{
  "n_layer": 8,
  "d_model": 768,
  "n_head": 6,
  "n_kv_head": 3,
  "head_dim": 64,
  "d_mlp": 2048,
  "vocab_size": 28790,
  "activation": "swiglu",
  "norm": "rmsnorm",
  "norm_place": "pre",
  "norm_eps": 1e-05,
  "positions": "rope",
  "rope_base": 10000.0,
  "rope_fraction": 1.0,
  "qk_norm": false,
  "attn_scale": 0.125,
  "bias": "none",
  "tie_embeddings": false,
  "parallel_block": false,
  "init": "trunc",
  "init_std_qkv": 0.0234,
  "init_std_o": 0.0,
  "init_std_up": 0.0234,
  "init_std_down": 0.0,
  "optimizer": "laprop",
  "lr": 0.000521,
  "lr_mult_qkv": 0.7,
  "beta1": 0.9,
  "beta2": 0.99,
  "lr_head": 0.00417,
  "grad_clip": 1.0,
  "warmup_steps": 558,
  "schedule": "wsd",
  "decay_fraction": 0.41,
  "decay_shape": "linear",
  "final_lr_fraction": 0.0,
  "batch_tokens": 65536,
  "seq_len": 2048,
  "doc_mask": true,
  "train_tokens": 900000000,
  "steps": 13733,
  "dataset": "wikipedia_en"
}
MLP neurons of a small language model. Each row is named by its layer, matrix (gate and up: input weights; down: output weights) and neuron, and shows model dimensions 16-143. Each number is 128 + 24 x the weight over its row's rms, rounded and kept within 0 to 255. Numbers have three digits each. A neuron's up and down rows have the sign that makes its largest values positive.
After each neuron's rows, "fires on" lists the tokens most often at its 100 highest values on Wikipedia text that the model never trained on; "raises" lists the tokens whose logits its output raises most directly, leaving later layers aside. A number after a token or word is its count.

L2.gate1677:126156104130116125107099136117154148142101141137133134099092161135145145156137117106116107109113122177099133105141118145158162140119108118131123127144109102140134167120162116159132148166131118135126129115144177160137134121164160144159119106128128194128118114106119105103119174119116136136110145153128122134126118183137123130163119117099107141052157141146174108129191164098118093130104
L2.up1677:093190104100132145123094149146147185113070149132106151083110122165132150144195120127138122118121127184127110121160109134176164171093084086104147117131097114122131126129159129142110146168150132145122121105123157138121129100157149148132123108134123169148121114114125105084125153101110110136142180139123110120110122181119127128153150131088086129096141146137126070126175117111137101140095
L2.down1677:137077148142144119131162096117122098127159101102160110183154128087122063116101138137119149133125127073172144145096136145100088101141168137120146126106161138120122114119107147112143105089097106126140120137114083073133149168112122124112122153126046094132130120132122156172136082141137143134126106115115121117149121085124137107086109136162132116163108101093114161128100115123130149102148
fires on: "1" 41, "2" 17, " " 14, " /" 4, ")" 4, "9" 4
raises: ",", " of", ":", " and", " ("

L2.gate1241:113172103138135166135120113125131160139114107166120153082124126143097143160149092135140115117103117171117095093152145128145138121093116129116130112131131144133119134087133109121105164140148148123083127145106162122145122122150147183108114096123152163174147119118117112106133152086094106124164150130153117119108133157139123117132121173150110118100170117160097126127179112116108127155119
L2.up1241:132174072120131130127120150119160167135075133147115157067101111183125130128174127105143136113096109178122115117146119138139156156096116101102141138143159104139109136135144132127091146172152135128122109136119126140109123101135129155083134102097139161137164126149123124093132140113098114126145163143135134136122125169110110115147164150128125121106154135137110084131155112121136091155108
L2.down1241:144075165144105112118156112138123061149139143097149134178154142073130085110100151140112136096147144072141153164114120134118094096153160136128143136112170112118106113142131131127152132102106111140161149128148077105104135154116121081143124130144052100102113146126126141163113108158136164129112125116135112111155114116141123144110102094117143138144116111094164165131099145115171157116143
fires on: "0" 23, "3" 11, "1" 9, "9" 8, "\n" 8, "–" 6
raises: ",", ":", " (", " of", " in"

L2.gate896:139168137145127159137140126119121117132091116129129114082111107171116150112137107126152091128129141147135103126132118137144157170096105146103098171146140126130102158143151121150140114182159121140116177096129141141122126091148129139141117143104205174090132141093101144108139153123145127084140101163102156112138102143142123120168116104120117144109148125134150100118168101127145108119095
L2.up896:124169121109133110150085134136137141097089140134114144081094124210124167131176124124131110127112139183100111123144112116164147167106075101103148124157118111110113132116142129111127112173163120115118135132138158142107141079146134135116146111108147150111091120149127131071145139108117114116137143138126149132117112166124112125172124165108123123106156143129139073136159108131127097142076
L2.down896:096055151135152108116127112125147113100166120132141130209164161060111084120099162120104173131137135071123149139106147132088080099167144122147158109124129143127131107124108111107122128086091117125147102140126121092120137154119134118114129128150027109149103112141120131156114111128125141163109135096127095148140138103124135112080099128135124117152114114128107166140100145132114136104175
fires on: " " 86, "0" 8
raises: " of", " in", ",", " and", ":"

L2.gate57:157152109108142126138158147101107137124123098129128133100094126158145118140232169134043117128146123141145115122109146131102133129097137137136163131119109111159103123132141121124098186104124143136146120173095116155128113114137150109128145192095138130122091148144164109139169090143121114119145142131150112109132162139093118104151127119127128112133126146161139085110152065067094079138136
L2.up57:107150141106156082113159130119100127075107100180129118150101169060111092157180120124134128145139100156122158111122140135139103096134162157151159103105100106132122149110122122078143129110131103112102091133104157120106111100115141118127132139097100124132118105101143105120136076117127125127183149092117088077112131151083145149130139109124146123077135130151096089167158148128079162171128
L2.down57:150115134131136110142137076112179140105143100121094127130143128134115151107155137105145098124088128130128129137075113116087121130129170123122099146141148115132142111119117103148101156128097135154116149111168116122143169133141102147125158131119017114105155170156116161103121140132123107121174144127058139114155132094145136100109121135143094106127101143139086085181111132079111121120158
fires on: " and" 60, "," 18, " but" 15
raises: " each", " since", " they", " according", " it"

L2.gate130:099156110154152134115156120102147156124160138124116148098126135151141108126121126141111139177114141136173093158155165163132123171114125100114159089120104131156125102135142130107107152129144128129094179145146106151133151185123173112135089101144177157111109110148159098112130105124100198120153139138080120137121194153151110101141131119144127113141132135067138084165100123145128146132120
L2.up130:132124135122136132068114125140096122136143107146170141135130118120120140153135119101114121135106165134142137131140155148119114096153112105080131105105128174142125104115138122125139102116123124140106139111139112140130102140076148119188092111118126127132122150092141182138119067125134120120135113123130145084106139107120121097168138140149197159155169088106154069148103127121103138129104
L2.down130:148144110115128107097141156097142116175137150108142117149101138133104100110118180128108132110145153150103120135161112104122156059108085119156105123107139164138162120136152148139120159150131147113129155109146163114127103104151132164155130164139102124162155102138099172098109160124148103155111130092135172116137123140116134150157132167148139147106119097158140161067104152130131152117135
fires on: "3" 65, "2" 35
raises: "th", "st", "ray", " public", " porn"

L2.gate1074:129141128085097138140146129144119146117124133111095131080119109179106151117098129155133150164138150171121097148171112103161141138142163126120144122164101149174148165094092177109052100151112132140120127126127159128129124144088132095113102140081152118130134086118134136121125123140117159140119094138126089111164119142120157126154099145143110099105100105095170103187144156132132156135095
L2.up1074:118127156116109195138176124092140119152099127138128134139093191123121125125121084120124149121118161141135125110125128146125126141134140112133104106134150111075159127122140131154104139151134136153164130089166168172107098188117134092126128143151121163127129117103127092139103079108117148125123100121127139159142086149161162081128097124147116149144155134122113101158139127141149118113152
L2.down1074:120115113080126131104136140124139190136125125112122117113112120118113112151129129152112142096141099148119137089152146144096132118153129111126140079075154151157138161135125105110131158113117116170125118136112115134167147118134103166057106153129091142161154158107129124146106110088142136138107097123145137107116106140060129132127147111117107118138147130144134148152153128097118165123098
fires on: "\n\n" 58, ")\n\n" 24, ",\n\n" 11
raises: "==", "===", "====", "|", "This"

L2.gate1277:116154157128102136155122139160100103120127100109128149091109128160139132101146134132168133134113126160141148127149152096152167139126093133130103080130130115147112168096130135116133115147119135124090116139163110132150132118138155091157121122134154138093092148087152146082117144129141127078166139127092140121134135125119143119144163156119165120125185111117182095107111125112145114134147
L2.up1277:108130098126117156130122126153178120133128111107106165109103150136111099133158154175130167112144174152124150134122113121135099171140090111171114122113158127139110136118115108127158141181121139135112139145114111123138144105145169095160122123159127151123104123121123145125141104108134082148121136117096150120131149165106120103110110167107154154113170103126116124088145127112124104116159
L2.down1277:139146111134141106102143127101144138140143149149167105150125117136126089111120153152127160128131109118155123134120148120114110115151148154120109118108154134126135118200067137131115159147153113118123148144111137109117084150124087133119127126126098129170108121128106158121081083139105123107138172112145147117137196135076137135147130132112102130166080109159097147123147161163145129131104
fires on: "1" 67, "2" 33
raises: "th", " months", "\n\n", " =\n\n", " They"

L2.gate21:175154127129144165162152109126144127110092126115110132105040096135099109147117137160142129163127138122129131160121111122142137112157089102110142108167149113110142160150072145119107140152126140191127144113121129159114149115109144139112137108152131166151153144117112124126111124090126121101124150111152116128169118166148087067152122134127093130128102111141125148134138099094144140101110
L2.up21:131095139139125111119099097133141126076124122058126149074093141158122137145145113172132109145145119129111100161112111098158149131156119119133120124151120108105146155155120110099103137122075135159131146114131116116120145166119147142114145139154163104152129135153135131145137114117148155148132134118141098155181118161115155096135114130141113146168111133103143143155097127113109122078111
L2.down21:133117121121112153100130133132123150135169111128071143134112127145106139147115123116132084168123112126141129129122136105107133151182133131114114124127094171128156204122128101124113136126120126150147119132110115098130142121099138149067146106131014131113131137140111130133134133118117141166139105111123118143160121116091159097094108129141121099133150118123109119145120138136107133130118
fires on: ".\n\n" 44, "==\n\n" 21, " ==\n\n" 15, " |\n\n" 5
raises: "|", "-", "The", "===", "=="

L2.gate1501:103166119137173125134121133148131139133082111083074143116149141157131106066118136070174132127101142136123125133146153130175143133090144133110212143129136139137127100163144145137126156143108106098119190133128115106129139134161162147134105085135120125133087069136151185125134136125129080140111127164099154114108128112187120121119143149127128111136128094060084109112122085118115146128122
L2.up1501:114112148115148090173127117125097147137111134119111140066140151153159117149120114125137103085131147135172133141178130144154187141142146068086146100150118135142160124111143146157155134111093128091126176147107139151190106114105123125130069124112156126130106102098112137143131123073183134139116128166075090108121133115137096182136132146156157143085154119111165112090108117108139096178135
L2.down1501:124173140129148127079146126124170115135134127140144113157118131129112135076113188134146118134103094114101148132130166148125147091118150144140127110130200129120117112167109148170086145157142086118136121072098133126100122151141102134094163116134131117158129136120163161103082124126140089095132159121163115112129128176083146144163135127124131100149116120178078130134197146120110109103134
fires on: "1" 41, "," 19, "2" 13, "3" 11, ":" 8, "0" 8
raises: "th", " months", "ted", " sold", "|---|---|\n"

L2.gate1161:142164122115145149121137130122149110152101124124170142068090076145122178133199105093139106164135149131101106094154122127164164121096121128092119131145138132120159176156157119170145143165133127159118144121127147156121124099150149135110121121093194140125132098128111105110127170114145141090105167172123135149133136140131139139167137140147140103081146139128155114151170119138146093128120
L2.up1161:105195109099141120129075146171162145114109140117120137074105100207133165147178140123145122137139112189112081122121118122146157177121094085113159093126129113114144152144119139130135137171129139134132118115142133167107161084162148123082147100120117150131107122135140120127125128124132128123143149120120124146126139168109121112166152153128143097138150142120100099143152098143154111135101
L2.down1161:116081159142116104115125111126128113122168113133147121198161151098125094131079147142117153127132117094148125157096133125084091123158150127151163107103139122123119135102107129098123133101095111129155120131117094095116143163118142105096145136169052134126116126136109161183132097159145145136139124088108077102138144123110129117087092119136127142163123097097108152120117145119137158089147
fires on: " as" 19, "\n\n" 12, " The" 12, "The" 11, " =\n\n" 9, " |" 9
raises: " of", ",", "-", " and", ":"

L2.gate1617:151136121168154098150155140130111120091144121114107168108152136125110107113113152093186127110135112141126077144133131130178186132131116129110148108133113127106117107078134132156121109147119145157102112124125128132163124152120129138144092093118139142103110118125148115130143122084149125072171126179119117127149173094161145077143109146150158116123174090101104111090134108115125113113127
L2.up1617:116100106162148078151125123102144127123156163102119149111143139106116117106132154113136112108142112114124114135097122118147161143163149143145113107099103142114088151115147158144123108149113150123105118152107117119150145152152147150124108108138113146110123154148136108112164157088147154127142151177094097132115164095139113098133078136158143101096150137103101116100106089130098112113129
L2.down1617:130117122094110131074139130090144114145150176146153086128126127136117094112138154141113118102146115134118148113147132092097100115104120093120078171147127119118117108161097142123127115129134130084133133130119123129096095101164108134100169159120100166144150152150097154127084153180120112147106130111125133143103126168065116138163137129139120091149094132150114158142147140129118166121118
fires on: "3" 46, "2" 31, "0" 11, "1" 9
raises: "th", ".", "–", "on", "-"

L2.gate882:117029109119132075119159124115144158130163099115084156129157158107125075090095129131122131128123144134117158140127104126131097112132143153157154142144115151144100081116128137137109115145141137117139108154108137086149155131111130159197125110159074143153151164112128128126101128138152156142128132125104130137160128162097098125118133135136121158130178121125107152113112133142129118144132
L2.up882:131160120126141163094120140132043091116110155158139138134098091109139114114101140135129111139152098107097155134156123114145160141111130126123165107129119125142119149135157111107113150122113172136127135106130138109124135169151165105126089081156122174109131111144118147130142156146098127158134110138148104115137126149138108110080139136069124089128104114104137149111155092102127128177148
L2.down882:139083131141124082163112143124195138137116114114126106120126143178116153133132114151105139129084140124162082153108119140096107131145146130119105150145144138102129091122128164143135120123137074121112102152134119153142126090084108143122165172081137111143133134126136117119113102106160141126137123144118152146127124140143151137166113117162135151122127156140109097143112154152129131097113
fires on: "0" 17, "2" 16, "9" 11, "1" 9, "5" 7
raises: "|---|---|\n", " :", "):\n", " =\n\n", "}{"